python train.py --num_hidden_layers=11 --head_dim=128 --intermediate_size=1536 --hidden_act="squared_relu" --parallel_block=true --extras=["capped logits"] --init_std_qkv=0.0187 --init_std_o=0.0 --lr_mult_up=0.92 --beta1=0.9 --warmup_steps=482 --schedule="cos" --max_seq_len=1024
MLP neurons of a small language model. Each row is named by its layer, matrix (down: output weights) and neuron, and shows model dimensions 144-335. Each number is 500 + 40 x the weight over its row's rms, rounded and kept within 0 to 999. Numbers have three digits each.
Before each neuron's rows, "raises" lists the tokens whose logits its output raises most directly, leaving later layers aside.

raises: "uses", "us", "pop", "ously", "ous"
L6.down1495:461502446539524576580441479479552464498457495539512455517503457537470565524563525551537450540459518468500493605487532449504496526554451536550567510511475500612459466471472527506487595491504473440486523514575523543571518493491462487445468476519515495513504480475497422511559516461519473521508566514455512535530539446434474486525510476538567445459512472497539474503485545433478495493578506483495437519505489442448550447511486547422475411435448509512528459558517498490498530577489504556398519573523463438449598536514504548561488458460444464479519567501565521424427544460446514529

raises: "and", "anda", "on", "en", "mun"
L6.down748:472504578527558467513559489496514486543561512537499519466460446488531519483546483503423471495560486445543521457556503494531536460528528427477448516626493374483507436418528533486462563443457572508557476505467474427487424485501478432547544490474450477451551466478539452521470527536499523545487567498515463573563535505486496474513513472506483515511509486537550467581511434458566522451516544499588421530483533479495549537510485539519521504461455530524500481433473426453449507571433540450541531404423503450459508499448592506465436545433483448517543456493534427456511546496415467540

raises: "ust", "uch", "uck", "uss", "cht"
L4.down746:479566505483444465560458412532556481496613450500524521473443488523481487586539511530489515490518537572550496468510477513521489440497516561562500465451463523523483480454528494516547529501601526487514533496551514527501537465456481451508491471457478475535479480501517442533480468485513458479514512497470521535555503529452472479444519477446536485395434556521516521470548487557520557487457511487487474500568500562526453507464506473460509499507509486469462518541545525576491568531514518540556520501505484548462456514543510460452526450543451469505457542547448461489443529527473423516

raises: "on", "ons", "ous", "us", " Creek"
L6.down1425:492491504511486513445505527529544462490527502488489527540433576457516426564499478540547481524466512450483579518427433460528592489469439460485494535547438551459496514539496541453541574524530541432461468450479488515533527444482496523560483508547460465498591470412448465460518456480576476502493470456475479569505514410477473561500511540538503513493497522500528517500464483479456477449514449549542498527473496410502484453556530459562509436423526443502521516485468554487530510529467564489499509474493465517492502543491491525528514576479464449498464478505530466526494499443474524496

raises: "ni", "nes", "na", "no", "ng"
L6.down1487:441575480509524519533500494539454491514474438469455484466538452516390457512474457423482530468509491546490377531460504497461512541446507468483430493542506483489498592509509515504467523557534427451491479480519451429503445550484479523462483430377532489465518436553507533490537494529428566554483472493506510496521541533493486522490502524462555487505543470474528460498553500498500501562478504447548515491531530511542488523468539433460502593470510371475514485518498494597487564497537510481551448495484515378618463483525563436495543478550540535464497423516522554508478517581524568462

raises: "t", "ts", "ty", "le", "tra"
L4.down1059:542533557510532418456459388470500485472546522480474444513574424477479519562510528532521554469498523522500524531484496471498444416574559478502545485536533496524534454548505507552480471489496431518596463512499436434517456479463453516464475508538449492481546543464488513585488500493426535535484473544487564513567528550505476505493545546457496496516445492530499488403473457516501533485590602534459543548507457469490474476486511451512494506554496439539481497510454584454509476445406464511499543418480544581502524502491402556444445507535484496483440536520454506478540485608510499513

raises: "on", "ons", "onia", "where", "ographic"
L4.down122:475493601485464467551448489517541531469530494486545589415486423444516437432486458500499522496561502461555534554549446441445443555523522486462398493514487513488534498480545594558548504489484493501557550492539470480429492490501470449576497501554498586535551558538395500450564492495528546614517487526478552436541492491500508557441467465504436498516426516538558511525507405479421442454449448460546452459475522478460468593510446490482477533452547459552445512518500483540547497555507478506438438464625449449450478524443495506506527397504395536428457490502572564498455517477526543519

raises: " a", " another", "able", "ably", " an"
L6.down118:554498513424587486571532547518545474540467533488638457537465487538486469544556491531521518510465526478481496514549408464463510468459516541476407502512435465530441534433496406497556521514441522503488532501489593492535427537417453447525455594435514552531502427484492486534541441482547499576544535479474505536496463572519505591439500542518527475511497536552508551503473497492526551469516515528422489458524499479415473513415566551443508455490459532465487553469468528482543489580490544542495528532502484486548519436501554501492506527536502522425558523541480417520466530514521422536

raises: "ous", "ously", "ois", "os", "ola"
L6.down137:476555536543494506470441496499515517548515491510496536549521508461462497452525502450538495419486516519534505478504527514432452511487563641611445529494474565553497464505433496498482467536512500540533482455432474521496567523484532531479437564486499473552452470494501466479520541490409585509552511483461490546488432516518435488534505506535502578484519468461464414555477506414486551494513482582527553474500484490515476462446561514508552408479482514523511408467494564505523456580505502556523509556549511526523558520493477479482446457435489462494452450442512450500460573505424464566

raises: "able", "ville", "ful", "ably", "ability"
L6.down1527:523478475456403516542485512425569474491451499480535448548486512488483429498511515386542485473504455444472513487494457534540515492431548485475455487540510522546471472522504533584507558442473542506525528529479528552481434519481481575476545479513430483465559469490450429485561457538519553508479479547506481523485518529501490518498418606454560474433528488493457465563539557508488522429506437570401458524529511545459455551462536501599568499528467474553498531530499483508528510519446439466508468513518479445485505442498536492584474521521530576484504575551474448485510480449575438434

raises: "t", "d", "tt", "ti", "m"
L6.down1133:531500443473457477496471508482465456481575511474479453550556524563447503609500576495525520500471505476506511498497588504518514522480572430538529528516506520527491493517491445508465509498592468514520519482461426537532449564431536571547453464498471487544470456516491498485507471542563469504504467546566512572518482545457474569471487491478482523539450483568513435476535506506543490450478517457580529488491479420489604499571482432537448497476580488488433540446391563504470505497512553514481532457484550571528519500461544488550495491535474444466584502554508504555522441445475493524

raises: "se", "t", "tle", "ts", "bin"
L4.down1200:559540505504451459506476480437435409465441459457506482469448498499522509500601487511504569509517421390474473479524529476565450474542521567504518497507461535523536407534522528496513490494488443543483535467481430453498523490498499501526529493487551458493527473425494511541572564488483557561528505540536413506392569441522503473458464463493503456507452533517606502465450516491482489484560533448554478483457403410505417498588569496530498463479458535434487500425501485485520513488466436399509521507469508563535412449490496526416489479536489493553509499514487512446426459480464449505

raises: "and", "ey", "anda", "ee", "iy"
L3.down907:491505505554566490571459500520528463464531530468496482495545490557511569460503488459464454466554544580566462496508484540419466497500510508504471553502575534516461580488444557471514475427560536535554533588506503462456472550479495492483498523512395455478430476445540523515503517514439491540516512544509521495480539470487546478451504484453503511473478479490488498491485408539499536395466474567552481497507437536445514455540473550456517542556492516543501502525511461478387497551424492462531510482530523484526605540454489479516561455487515448497499517417515456504428524497476497440